From a checkpoint of a small transformer trained on Wikipedia: 11.1M parameters.
MLP neurons of a small language model. Each row is named by its layer, matrix (up: input weights; down: output weights) and neuron, and shows model dimensions 0-63. Each number is 50 + 10 x the weight over its row's rms, rounded and kept within 0 to 99.
Before each neuron's rows, "fires on" lists the tokens most often at its 100 highest values on Wikipedia text that the model never trained on.

fires on: "\n\n", ")\n\n", ".\n\n", " mi", "°W"
L2.up444:46 49 35 54 76 44 64 46 63 48 61 50 55 35 57 51 41 50 59 53 50 56 33 48 52 76 49 43 48 46 53 50 65 49 47 60 51 44 33 41 64 51 46 48 53 41 58 44 53 38 64 67 34 32 45 29 53 54 40 84 50 28 55 33
L2.down444:40 47 53 52 40 44 51 45 49 65 54 53 37 56 48 51 34 21 59 30 66 57 60 47 52 37 54 43 49 36 59 67 40 41 57 59 48 55 39 50 44 65 31 47 59 52 45 56 76 61 56 56 43 43 46 64 50 41 50 33 36 60 75 68

fires on: " by", ".", "our", " U", "ian"
L2.up687:47 43 57 44 45 50 72 56 52 64 64 58 51 55 30 64 49 47 44 53 71 36 40 46 58 69 27 36 51 52 47 43 34 49 43 55 39 60 37 58 49 50 60 44 58 51 52 56 57 38 59 66 34 22 39 54 39 49 41 43 39 58 51 47
L2.down687:54 52 52 50 46 32 59 75 57 49 45 44 53 41 43 47 52 42 63 55 66 53 58 48 52 46 51 44 47 55 62 35 60 53 36 33 58 32 66 52 64 47 54 47 47 51 45 58 66 39 53 54 67 48 37 56 52 53 46 59 50 52 50 40

fires on: " =\n\n", ",", " (", " Australian", "British", " is"
L2.up820:51 62 52 41 43 63 64 55 49 52 44 51 52 53 65 49 38 57 47 49 46 32 39 56 57 37 53 39 48 44 34 58 24 55 52 64 32 38 41 32 53 53 39 40 56 44 45 52 49 53 56 53 43 56 38 46 66 46 41 57 65 46 38 54
L2.down820:60 65 65 40 56 38 44 62 54 74 48 50 66 62 59 47 36 30 56 50 47 50 52 46 23 56 40 66 47 55 44 47 36 49 58 78 60 50 53 50 39 30 63 62 47 49 31 43 41 44 39 52 55 63 41 48 66 52 44 62 53 56 60 57

fires on: "."
L2.up302:59 61 45 40 41 49 60 61 64 66 46 52 49 56 60 34 26 53 56 45 62 55 51 71 54 47 51 48 46 52 48 57 62 50 45 65 68 47 51 31 75 49 64 49 27 44 50 46 48 51 67 34 55 49 42 44 71 41 48 58 52 38 29 36
L2.down302:73 57 73 31 42 34 56 46 50 45 46 30 42 61 52 36 61 42 62 36 62 41 29 43 53 67 43 45 40 76 39 46 65 59 51 63 66 57 65 63 44 40 49 46 32 68 52 49 54 52 63 71 48 41 40 44 51 45 62 57 64 58 40 55

fires on: " |", ":", "–"
L2.up154:53 47 35 61 55 63 63 71 50 55 44 31 62 39 43 34 48 41 53 57 45 41 58 58 59 66 68 38 42 41 44 54 43 57 60 46 52 56 45 52 32 43 46 52 57 58 61 55 24 49 60 49 47 44 62 48 52 44 38 63 68 40 41 41
L2.down154:51 57 60 67 40 46 55 72 55 53 48 44 62 66 49 47 48 36 58 48 44 55 24 52 48 36 44 66 56 45 61 27 59 46 38 55 58 38 57 42 55 56 53 45 44 50 47 43 56 77 32 50 55 50 54 70 52 45 59 48 37 57 30 56

fires on: " St", "St", " Saint", "==\n", " by", " Second"
L2.up362:30 43 52 69 57 52 61 50 60 44 46 61 51 34 59 45 50 55 43 82 64 71 50 63 64 47 57 59 48 48 47 44 47 40 31 59 48 30 53 48 45 61 55 51 73 39 40 55 50 47 45 50 23 35 52 61 40 53 33 62 45 59 59 65
L2.down362:21 55 40 49 49 37 42 65 32 35 36 50 46 49 46 56 74 61 45 49 57 51 35 52 44 34 43 56 56 55 37 53 37 56 57 49 52 54 33 66 72 50 44 42 57 37 54 32 47 36 59 48 44 59 53 54 54 47 33 59 40 49 53 48

fires on: ":", ",", " in", " (", " =\n\n", " |"
L2.up304:50 59 54 43 45 56 56 54 67 61 62 60 46 55 63 46 51 56 54 40 48 54 47 56 71 38 59 60 29 45 33 51 47 46 35 64 44 42 38 39 76 48 35 42 49 34 32 40 39 61 50 62 49 48 35 65 66 40 39 65 70 59 37 48
L2.down304:36 55 59 60 64 40 30 64 51 63 67 42 64 45 53 50 54 47 32 62 48 62 48 65 25 54 48 52 50 51 50 59 41 50 60 41 62 58 57 70 45 49 59 47 46 54 42 47 39 48 51 49 61 54 66 48 55 62 46 48 60 47 57 44

fires on: " New", " the", " Puerto"
L2.up159:45 53 52 51 44 48 52 49 56 49 40 73 61 42 46 35 41 40 44 45 31 61 66 34 54 37 47 49 38 54 49 52 36 57 37 68 38 51 53 40 73 54 59 41 38 42 47 75 43 39 36 44 65 48 54 60 53 49 51 68 67 36 36 48
L2.down159:44 56 56 60 38 55 67 52 46 46 53 37 57 41 49 57 42 46 45 32 43 55 67 51 55 51 39 50 53 41 67 45 51 41 54 47 60 45 40 54 42 50 56 52 56 62 71 54 55 59 50 55 41 67 50 53 57 58 51 50 51 49 65 52

fires on: "d", "b", "the", "and"
L2.up403:45 48 53 43 51 51 41 49 62 38 49 40 49 48 63 61 58 51 55 56 48 54 38 58 42 42 73 56 54 49 56 55 53 58 68 53 65 61 48 35 53 47 50 48 57 43 33 62 47 46 42 45 64 30 62 55 53 57 45 66 48 71 24 55
L2.down403:57 59 42 42 43 57 75 59 42 50 49 53 41 43 50 45 46 54 33 67 30 61 59 44 38 47 48 56 52 37 54 47 20 49 64 50 55 45 45 47 60 48 44 70 39 46 40 23 51 58 44 44 42 47 63 43 47 79 31 47 53 54 71 50

fires on: " on", "g", "z", "ak", "k", ":"
L2.up91:53 45 72 50 60 66 57 51 52 59 55 44 51 29 31 33 50 45 39 50 59 50 41 55 54 72 58 55 51 49 48 54 49 50 49 44 54 31 32 42 53 39 54 64 39 42 75 65 64 45 50 69 49 39 33 60 50 59 37 42 49 43 54 57
L2.down91:50 35 71 30 51 45 37 66 50 58 45 59 57 45 71 52 68 61 32 47 42 30 50 50 51 50 39 58 63 31 61 55 49 57 47 46 60 61 51 62 49 49 30 38 40 64 51 58 49 62 49 61 47 42 63 33 78 48 60 56 59 55 62 63

fires on: ",", ";", ":"
L2.up923:40 49 48 55 56 45 52 60 51 47 52 59 55 41 59 49 53 58 52 58 54 32 43 62 51 50 66 55 43 57 40 60 47 45 50 39 56 52 66 48 53 34 37 58 54 40 39 52 35 42 47 45 61 32 48 56 51 38 51 54 74 49 32 40
L2.down923:54 50 56 52 53 53 60 47 59 48 39 60 48 34 45 49 48 29 48 42 41 58 43 54 44 56 49 48 50 61 46 51 35 37 44 51 51 37 29 59 35 37 41 69 64 43 48 32 43 53 54 56 43 66 60 64 51 54 56 52 51 42 44 37

fires on: " as", "en", "'s", " from", " and"
L2.up397:72 49 51 40 55 51 48 56 59 57 54 55 32 41 64 49 48 44 59 71 40 35 43 41 64 52 55 58 33 63 35 45 57 52 42 36 54 50 59 30 43 39 51 44 48 69 46 61 48 43 38 47 60 54 47 61 49 51 50 52 75 43 61 46
L2.down397:39 47 60 53 66 39 55 59 43 41 53 51 42 35 42 50 44 50 62 53 76 58 46 44 16 43 45 53 47 33 74 44 45 48 57 49 54 61 50 37 33 42 65 51 41 43 43 52 38 59 57 52 59 53 60 43 43 52 46 41 36 42 53 40

fires on: ".", ".\n\n", " |", "),"
L2.up870:48 49 37 51 59 61 50 50 53 55 49 49 38 41 41 38 28 23 37 52 51 53 71 47 41 47 52 46 44 46 38 67 47 44 60 28 47 57 53 38 53 33 44 40 51 43 60 53 35 43 53 40 38 42 46 51 45 42 62 47 67 52 33 38
L2.down870:35 45 51 67 54 59 42 63 54 61 39 84 63 49 55 50 21 32 39 58 59 48 38 55 36 66 57 43 54 52 61 57 38 50 49 46 50 37 54 53 40 37 56 62 66 53 44 55 51 49 61 50 31 49 43 54 61 32 65 49 45 54 36 44

fires on: ":", " /", " career", " as", " →", " that"
L2.up794:42 31 56 54 61 49 51 59 66 40 43 70 52 58 58 45 42 62 36 69 55 52 54 72 36 53 47 63 55 47 42 67 58 45 49 52 51 55 36 39 64 46 41 42 65 38 52 49 49 42 39 55 48 51 50 57 36 47 41 47 53 42 53 40
L2.down794:40 52 46 67 44 60 54 48 53 77 56 37 43 45 57 54 65 46 38 37 51 68 42 46 52 52 59 53 47 70 52 66 57 62 42 53 52 45 49 47 79 55 47 50 52 69 45 52 53 46 57 75 54 40 42 24 39 43 56 34 41 45 53 59

fires on: "\"", " Athletics", " Rank", " Top", " Cup", "t"
L2.up215:58 45 49 58 42 59 57 48 50 42 45 42 41 57 51 54 60 59 51 42 49 33 53 56 63 67 52 47 64 41 50 35 43 54 42 52 48 59 37 40 44 50 53 77 34 47 58 56 70 20 56 50 58 38 55 57 49 35 66 55 56 50 46 50
L2.down215:32 39 39 34 57 36 56 63 32 55 48 62 65 47 64 35 29 49 64 62 53 48 46 31 53 27 45 56 53 60 67 58 54 60 44 51 54 49 40 44 67 48 37 38 49 51 46 50 54 70 53 40 78 49 55 50 51 47 45 60 55 41 65 47

fires on: ".", " by", " &"
L2.up422:42 49 41 48 55 51 71 56 80 63 52 51 49 52 44 49 45 55 47 46 54 50 52 57 71 42 56 51 45 66 44 62 41 53 51 43 53 52 45 26 60 52 47 53 35 40 50 43 34 39 49 27 45 51 38 57 65 42 47 67 66 50 37 48
L2.down422:56 56 44 55 44 59 31 63 59 51 66 38 53 47 56 43 57 48 47 54 51 54 36 46 53 70 61 46 52 66 44 44 57 49 31 63 50 61 65 50 37 57 47 56 41 74 60 63 43 42 30 67 52 51 40 48 45 51 43 58 67 57 35 58

fires on: " t", " on"
L2.up323:56 54 52 38 51 72 62 43 76 49 35 49 40 40 56 45 43 44 38 53 55 54 45 50 62 56 61 49 42 53 51 53 47 31 41 31 64 53 45 32 50 36 64 49 41 54 49 76 60 47 50 74 53 54 52 54 60 56 50 42 59 48 62 51
L2.down323:28 36 41 44 46 50 61 61 40 42 49 60 52 50 49 38 52 45 39 63 49 48 50 70 66 49 26 55 79 45 63 50 47 59 43 51 42 41 57 68 44 60 38 51 52 54 46 43 48 46 56 45 42 46 41 52 47 23 48 55 36 42 45 59

fires on: ".", ".\""
L2.up0:59 37 36 61 41 49 36 68 30 54 44 58 51 49 36 48 62 39 51 43 58 43 51 47 48 50 45 22 59 58 35 59 49 62 47 42 39 70 53 50 49 50 43 56 49 44 64 51 59 38 55 35 54 43 42 65 49 31 66 43 45 51 47 51
L2.down0:42 66 40 45 41 44 49 68 58 29 54 42 66 41 61 53 49 69 58 50 52 59 43 53 54 35 44 60 45 25 58 52 49 48 51 16 39 52 54 56 36 49 41 56 58 42 41 34 56 58 45 52 64 46 60 47 53 46 47 46 56 50 60 49

fires on: "-", "200", "201"
L2.up512:46 56 37 33 42 75 44 60 65 44 66 74 59 48 52 38 40 47 64 48 65 32 39 51 54 74 49 48 45 56 50 49 38 77 57 56 57 43 56 49 48 56 53 65 43 41 62 51 43 52 58 42 45 58 44 56 54 52 46 40 63 57 26 46
L2.down512:64 60 62 50 66 35 49 72 52 54 45 37 64 55 59 32 56 68 38 77 58 52 67 48 46 51 45 50 40 40 59 49 52 42 47 62 48 39 35 51 55 56 46 40 43 69 57 29 39 61 50 47 54 61 52 43 40 57 56 58 41 55 59 46

fires on: ".\n\n", ".", "\n\n", ")\n\n", "==\n"
L2.up149:49 40 48 52 67 58 52 50 53 62 55 42 41 39 56 29 30 55 35 57 53 43 45 52 61 37 70 32 38 51 55 38 59 60 51 53 45 47 37 41 50 49 37 44 51 38 46 56 34 36 62 49 43 50 44 37 33 48 38 67 63 51 44 34
L2.down149:53 32 46 70 64 56 62 53 40 56 34 73 36 55 33 56 43 35 54 64 64 53 64 51 64 71 55 54 48 51 48 47 35 62 54 56 41 50 47 39 46 48 57 54 62 46 53 57 58 52 52 50 38 34 41 68 45 38 45 52 42 46 39 52

fires on: " the", "-", " /", " +", " for"
L2.up783:46 44 43 52 43 58 40 49 58 43 52 63 53 54 49 40 55 52 65 69 53 60 45 52 56 54 41 66 44 54 43 45 40 33 54 50 52 61 36 42 54 49 50 56 36 31 42 64 46 41 60 39 50 20 37 43 50 42 44 42 56 43 51 55
L2.down783:62 38 56 54 34 64 61 49 47 43 57 54 54 69 49 57 46 54 46 69 48 51 47 42 62 61 31 56 56 43 60 36 46 51 37 49 38 49 49 32 44 43 55 67 44 58 62 70 54 37 59 46 50 40 24 50 37 42 57 40 42 58 29 40

fires on: " to", " on"
L2.up804:47 54 42 40 44 50 64 51 49 51 41 58 54 30 46 64 53 49 43 46 58 41 58 53 57 31 43 40 48 47 47 61 45 51 47 47 43 68 50 35 66 40 42 61 44 41 49 37 41 44 55 52 60 66 45 50 40 63 53 54 44 54 60 54
L2.down804:50 45 69 62 57 57 47 56 62 55 49 44 48 57 61 41 56 53 66 58 59 37 39 35 58 66 43 50 60 50 48 42 45 47 54 61 44 49 44 56 59 50 41 54 60 48 51 58 60 62 42 47 33 49 48 52 67 25 47 46 55 38 43 53

fires on: " the", ";"
L2.up9:51 45 40 43 43 45 79 49 56 50 59 71 53 26 40 49 47 73 62 67 48 46 52 58 47 35 46 56 39 64 46 51 46 51 50 39 46 57 41 46 43 39 48 51 51 23 54 46 52 42 61 29 67 38 55 49 51 57 39 37 63 56 62 52
L2.down9:40 52 49 42 53 32 43 53 38 66 50 38 47 53 80 59 59 49 51 42 46 43 44 22 59 43 56 49 49 49 53 13 56 36 56 56 43 42 53 51 50 52 52 65 45 73 40 59 44 48 42 63 53 65 47 44 49 50 59 39 49 56 43 63

fires on: ".", ".\""
L2.up862:49 33 44 72 49 54 58 67 44 47 55 59 41 36 28 60 27 47 59 49 65 59 55 69 53 50 60 44 50 49 58 61 50 68 51 23 41 48 48 48 56 47 41 50 49 38 59 44 42 49 61 40 42 25 36 61 31 51 52 60 64 46 60 43
L2.down862:15 45 52 66 58 47 56 56 50 46 58 62 42 39 50 45 28 55 47 56 58 55 66 61 27 45 50 60 69 39 54 59 35 49 58 52 49 37 48 47 44 44 56 44 64 30 44 54 49 44 29 54 63 50 63 52 42 41 41 45 49 37 70 57

fires on: " of", "-"
L2.up574:36 37 49 51 49 57 54 46 61 39 56 39 61 45 43 46 45 42 66 60 60 54 52 60 41 41 52 54 43 50 50 55 22 56 53 44 35 35 36 38 49 43 45 40 50 33 40 66 37 50 62 52 70 38 29 88 44 41 46 52 64 51 55 42
L2.down574:64 49 66 38 55 54 63 46 39 45 52 11 45 44 42 45 76 53 49 44 44 55 41 59 46 45 41 61 58 60 51 56 44 74 49 48 61 47 57 56 32 32 58 63 26 55 60 30 60 57 54 51 61 46 54 46 47 56 43 61 52 37 58 56

fires on: "."
L2.up1014:49 43 57 42 42 52 55 50 84 53 50 60 56 37 62 41 34 52 55 37 52 37 42 54 55 28 57 54 52 70 36 39 69 57 50 45 40 50 50 38 64 66 51 65 54 33 44 45 51 46 68 40 55 48 36 51 61 57 32 64 55 34 56 43
L2.down1014:65 52 66 53 59 45 43 42 43 57 47 52 46 54 50 44 52 41 59 55 57 63 36 51 48 58 46 51 53 82 30 45 52 45 50 55 50 63 54 63 48 48 64 59 33 67 53 46 39 63 42 45 35 50 35 45 54 61 59 50 41 71 46 60

fires on: "-", "\n\n", "\n", ")\n\n"
L2.up1008:56 41 39 63 42 64 33 66 55 55 56 55 64 45 53 56 53 44 43 39 60 53 47 66 53 44 50 35 50 51 55 48 61 51 44 51 47 56 47 37 54 48 56 65 60 29 66 61 58 47 68 38 53 58 45 55 47 59 36 55 51 38 42 51
L2.down1008:60 65 47 55 43 55 38 61 62 58 55 58 50 63 54 39 59 59 33 61 52 56 70 37 49 31 54 41 30 59 58 46 53 26 49 60 52 49 51 48 34 47 47 57 65 48 50 56 53 39 29 45 50 76 51 43 25 57 40 53 47 36 54 51

fires on: " /", "0", " the", " career", "2", "1"
L2.up367:48 52 38 58 63 38 47 58 66 47 56 48 49 72 40 55 58 63 52 61 39 46 40 62 42 49 46 66 57 42 43 48 51 44 38 53 53 47 30 49 60 39 64 42 58 47 56 33 54 59 46 38 60 46 29 48 35 39 34 40 54 54 41 49
L2.down367:45 65 57 70 64 45 37 65 57 60 40 56 62 64 64 47 49 37 48 56 54 45 32 39 30 55 63 56 57 54 48 40 39 27 42 43 49 57 30 37 62 47 54 47 43 65 48 51 45 46 47 55 55 48 20 41 44 40 40 42 51 62 38 64

fires on: "-", ":", "==", "\n\n"
L2.up811:64 58 47 55 50 44 50 58 63 66 61 57 72 49 51 47 36 58 52 41 60 48 43 56 47 40 53 48 44 59 37 59 37 57 67 54 46 52 42 45 59 46 47 50 31 29 49 50 39 42 60 40 49 52 35 65 79 62 34 51 58 56 27 35
L2.down811:60 42 41 54 41 57 41 53 43 60 36 27 50 46 63 39 60 28 28 50 54 49 67 49 40 67 41 44 43 67 54 36 65 43 49 61 52 30 61 52 40 51 64 55 53 63 48 48 39 69 38 62 46 53 57 64 44 36 40 50 66 56 48 43

fires on: ".", "194", ".\""
L2.up120:49 31 45 50 47 46 42 58 42 42 61 62 49 55 17 45 43 48 53 49 65 50 65 68 55 52 47 39 34 72 56 40 33 54 30 35 58 33 46 53 42 47 48 60 54 44 63 43 36 46 52 67 34 36 34 55 31 33 49 49 47 43 32 43
L2.down120:28 38 52 61 48 39 39 62 45 32 59 57 57 42 49 47 34 54 59 49 65 49 61 61 51 36 51 51 51 27 50 50 32 27 67 51 48 33 60 27 49 47 66 35 54 24 38 43 49 41 35 52 51 53 57 42 54 45 41 60 45 47 52 58

fires on: "-", " for", ":", " with", " Conference", " against"
L2.up735:38 34 40 62 41 65 44 59 61 36 55 54 59 37 30 58 40 44 52 58 45 51 45 61 57 26 51 38 60 45 55 58 48 47 31 45 41 39 41 64 48 51 46 52 41 35 60 60 52 50 44 46 58 43 09 66 23 31 27 66 54 48 61 52
L2.down735:68 56 49 62 66 71 56 51 47 39 67 54 52 44 45 48 66 48 38 52 54 59 40 63 60 41 53 52 53 43 63 58 43 49 41 31 51 59 57 55 39 50 53 43 39 56 40 46 65 54 58 61 46 28 46 44 39 48 40 60 42 53 32 43

fires on: "==", " (", "),", " the"
L2.up690:24 32 35 54 38 33 70 55 48 27 51 55 47 51 54 53 39 56 42 72 53 56 51 56 54 35 50 48 49 50 37 49 36 39 72 17 44 59 41 45 57 34 42 43 44 37 41 44 61 51 37 46 59 48 69 69 35 69 43 39 55 46 64 39
L2.down690:77 45 57 51 69 63 49 57 51 74 52 45 54 52 65 48 60 54 40 29 28 45 77 31 55 59 50 33 41 42 49 32 62 52 34 57 40 47 64 55 45 48 58 45 47 70 48 64 42 50 49 50 44 67 53 36 49 50 61 41 38 45 46 51

fires on: ";", " —;", " the", ":", " ;", " The"
L2.up619:27 59 30 40 63 52 63 57 77 33 49 57 52 34 58 45 43 60 51 49 54 52 56 47 44 57 49 50 34 53 40 58 32 57 51 49 52 75 37 39 75 38 41 50 39 38 40 39 52 33 60 31 42 44 51 50 56 52 53 57 75 41 46 34
L2.down619:46 57 26 45 56 38 45 68 42 42 46 48 48 32 52 42 46 63 47 50 54 56 58 44 70 55 42 62 55 42 42 40 51 46 58 24 54 54 50 41 56 60 51 54 43 58 44 43 39 23 44 65 58 58 68 48 44 56 57 38 60 47 67 65

fires on: "-", " •", " /", " information", ":"
L2.up864:45 43 39 63 59 53 56 62 61 44 61 51 69 60 23 45 45 56 55 53 63 43 26 49 41 39 56 40 52 51 60 43 49 31 50 69 56 63 43 43 64 44 42 65 54 36 45 53 42 43 61 40 58 47 48 54 64 39 28 63 58 57 51 52
L2.down864:43 51 45 74 56 54 33 54 56 55 47 54 63 52 60 54 30 34 50 49 47 49 42 38 56 44 64 36 42 56 47 55 49 27 62 48 63 67 43 57 55 55 42 42 74 38 42 43 46 41 58 56 43 48 32 32 52 39 40 39 54 58 45 57

fires on: "'s", " the", ".", "ing"
L2.up663:56 62 61 47 54 53 65 59 64 51 45 50 59 60 59 48 44 43 76 45 40 34 52 45 34 33 56 58 42 46 39 37 74 65 57 57 28 54 39 41 52 41 55 69 43 56 57 53 45 48 59 48 69 71 46 44 53 56 37 60 50 57 37 21
L2.down663:51 41 73 47 50 57 39 37 46 72 43 54 47 70 53 56 39 38 66 48 54 48 32 55 68 44 54 40 59 52 44 25 43 47 45 37 40 58 50 60 46 51 55 47 45 76 38 60 47 57 46 60 40 47 46 47 59 55 61 46 33 69 53 87

fires on: "The", ",", " The", " the", "Note", " both"
L2.up408:25 42 48 55 54 68 53 54 49 49 51 53 61 28 55 46 54 40 55 60 38 53 62 53 52 48 50 57 47 57 54 61 52 42 59 39 74 65 44 46 42 38 49 60 52 27 37 61 57 33 50 36 68 46 49 50 58 64 37 62 64 52 36 46
L2.down408:49 46 47 39 46 40 42 72 44 49 46 47 52 35 45 48 55 59 45 25 55 52 58 26 44 50 48 49 55 45 54 41 48 49 47 60 42 52 47 60 57 54 51 71 44 58 53 50 53 42 40 56 57 71 35 48 38 50 57 45 33 66 44 45

fires on: "–", ":", " and", "'ll"
L2.up474:50 42 44 53 39 56 45 46 52 48 40 45 56 40 37 51 52 45 53 52 48 48 53 63 63 70 44 52 26 52 52 56 43 50 52 54 52 55 49 31 51 31 38 43 41 37 47 55 30 40 51 27 56 53 52 73 49 52 55 66 41 47 21 53
L2.down474:61 45 49 57 64 53 71 52 67 46 39 50 58 67 48 37 44 53 46 46 62 53 40 54 39 60 59 53 40 57 56 52 56 48 67 32 59 47 39 47 46 55 28 47 41 53 53 50 40 67 50 32 46 51 42 61 61 47 57 45 51 55 44 51

fires on: ":", "-", " →", "′", "):", " /"
L2.up1017:45 37 36 60 43 46 63 58 66 48 49 57 57 47 34 41 33 51 50 62 53 50 36 67 45 56 52 59 49 52 62 45 49 41 42 60 54 53 51 41 50 44 60 54 51 43 55 45 48 56 64 30 41 42 38 44 36 25 49 59 41 43 42 47
L2.down1017:31 56 56 60 48 58 69 51 58 42 47 61 60 66 47 33 54 36 35 49 49 57 42 60 33 43 36 56 47 47 60 55 58 54 64 55 54 48 50 58 33 60 61 49 64 45 63 55 37 46 51 50 29 50 51 53 66 38 60 56 40 47 42 60

fires on: " a", " ====\n", " hit", " also", "ch", " scored"
L2.up389:42 39 50 41 61 59 57 48 52 54 41 64 60 46 64 55 39 50 63 48 38 60 64 40 59 52 51 54 45 51 62 34 59 33 50 70 67 60 43 51 74 42 65 60 49 39 36 46 54 48 45 48 74 48 40 72 53 64 60 49 46 44 47 50
L2.down389:20 36 54 52 49 56 50 70 33 50 58 24 48 57 58 45 47 42 61 38 40 47 69 52 46 46 56 47 48 43 65 47 61 50 48 59 54 54 61 40 39 47 61 41 57 38 44 64 35 61 60 53 49 47 59 42 60 49 44 36 34 54 52 55

fires on: " St", " Saint", " Sant", " Dr", " Th", " Br"
L2.up871:55 59 47 54 52 54 41 53 56 41 48 59 60 34 52 45 47 36 44 64 45 79 63 46 72 65 33 54 44 57 22 40 49 39 51 42 48 45 52 60 68 53 47 50 64 41 51 43 37 34 60 46 53 44 45 40 48 51 57 51 42 64 36 64
L2.down871:49 59 62 79 56 42 37 83 56 29 36 37 57 45 59 45 41 57 48 47 43 60 39 35 53 46 51 57 53 35 56 49 40 48 64 62 51 48 37 67 77 51 64 43 52 56 58 42 34 57 56 51 57 55 54 52 48 57 60 65 41 51 49 65

fires on: "."
L2.up595:46 47 57 43 51 73 71 47 68 54 63 50 78 43 30 36 44 34 66 43 49 44 39 52 58 50 48 46 29 57 36 40 55 41 58 61 48 53 49 52 61 46 54 54 53 35 44 53 41 34 60 57 48 34 46 52 52 50 29 55 66 56 44 63
L2.down595:58 52 55 57 59 40 65 51 61 36 53 45 34 45 41 49 42 44 48 68 53 52 47 44 51 55 46 56 50 40 44 44 55 50 69 39 49 42 46 61 31 40 58 52 36 57 42 66 55 43 47 44 39 31 43 52 42 52 60 59 58 55 44 54

fires on: " at", " to", " from"
L2.up577:51 36 55 45 59 65 73 41 50 48 49 79 54 49 52 66 43 51 47 43 58 58 53 69 64 58 55 43 47 62 54 57 55 38 58 52 49 49 43 32 74 58 42 53 52 48 65 51 55 44 70 47 47 44 53 52 44 57 46 43 43 36 72 41
L2.down577:66 56 54 46 50 49 62 58 46 73 42 44 32 37 51 62 57 56 55 44 66 57 49 65 55 50 43 57 47 42 58 39 34 68 45 43 44 39 43 58 40 46 58 27 43 55 48 56 56 61 56 54 51 61 27 35 36 40 41 46 42 71 49 57

fires on: " of", "==="
L2.up502:43 40 32 56 48 53 40 61 50 36 67 52 50 44 47 56 38 61 57 56 44 43 56 69 33 52 43 70 41 47 58 53 43 52 51 42 40 53 49 41 41 28 43 48 59 37 61 68 46 47 56 49 64 37 44 65 26 49 30 49 51 23 46 36
L2.down502:63 55 61 53 48 42 50 55 35 62 63 37 48 51 55 41 60 48 38 31 55 58 45 38 61 56 47 48 66 60 65 53 56 46 54 57 60 68 66 65 37 28 57 58 31 67 45 40 32 37 47 60 61 44 48 32 43 58 58 49 42 61 55 58

fires on: ".", " =\n\n", " is", " that", " announced", " stated"
L2.up501:55 54 65 41 33 49 50 49 60 50 42 72 46 60 70 56 44 45 51 36 45 31 40 66 63 59 59 38 50 48 37 53 49 45 54 40 48 34 34 28 59 55 45 45 68 53 43 49 43 54 47 39 64 60 32 46 63 53 31 61 54 46 22 47
L2.down501:55 57 70 50 68 39 31 52 41 58 36 57 51 62 67 52 43 59 40 41 47 61 29 49 36 41 44 53 45 63 41 45 48 50 29 73 55 65 46 59 55 43 54 47 55 59 38 37 67 62 42 44 40 62 38 24 58 70 47 63 36 76 49 49

fires on: " and", " +", " as", " School", " assistant", " head"
L2.up136:64 40 62 37 62 47 33 51 39 48 43 40 53 55 53 53 28 61 60 49 38 34 44 53 59 39 58 45 64 59 45 54 49 48 46 48 53 44 53 39 58 34 44 46 37 58 49 65 38 38 42 51 58 46 75 48 49 59 49 42 54 46 41 64
L2.down136:30 62 42 41 53 48 69 62 65 45 50 39 52 61 49 36 55 52 33 46 47 48 34 43 37 60 57 52 44 38 62 52 42 45 58 63 57 55 48 54 39 51 62 49 49 50 59 48 34 36 59 48 34 53 45 48 54 55 48 41 47 41 59 45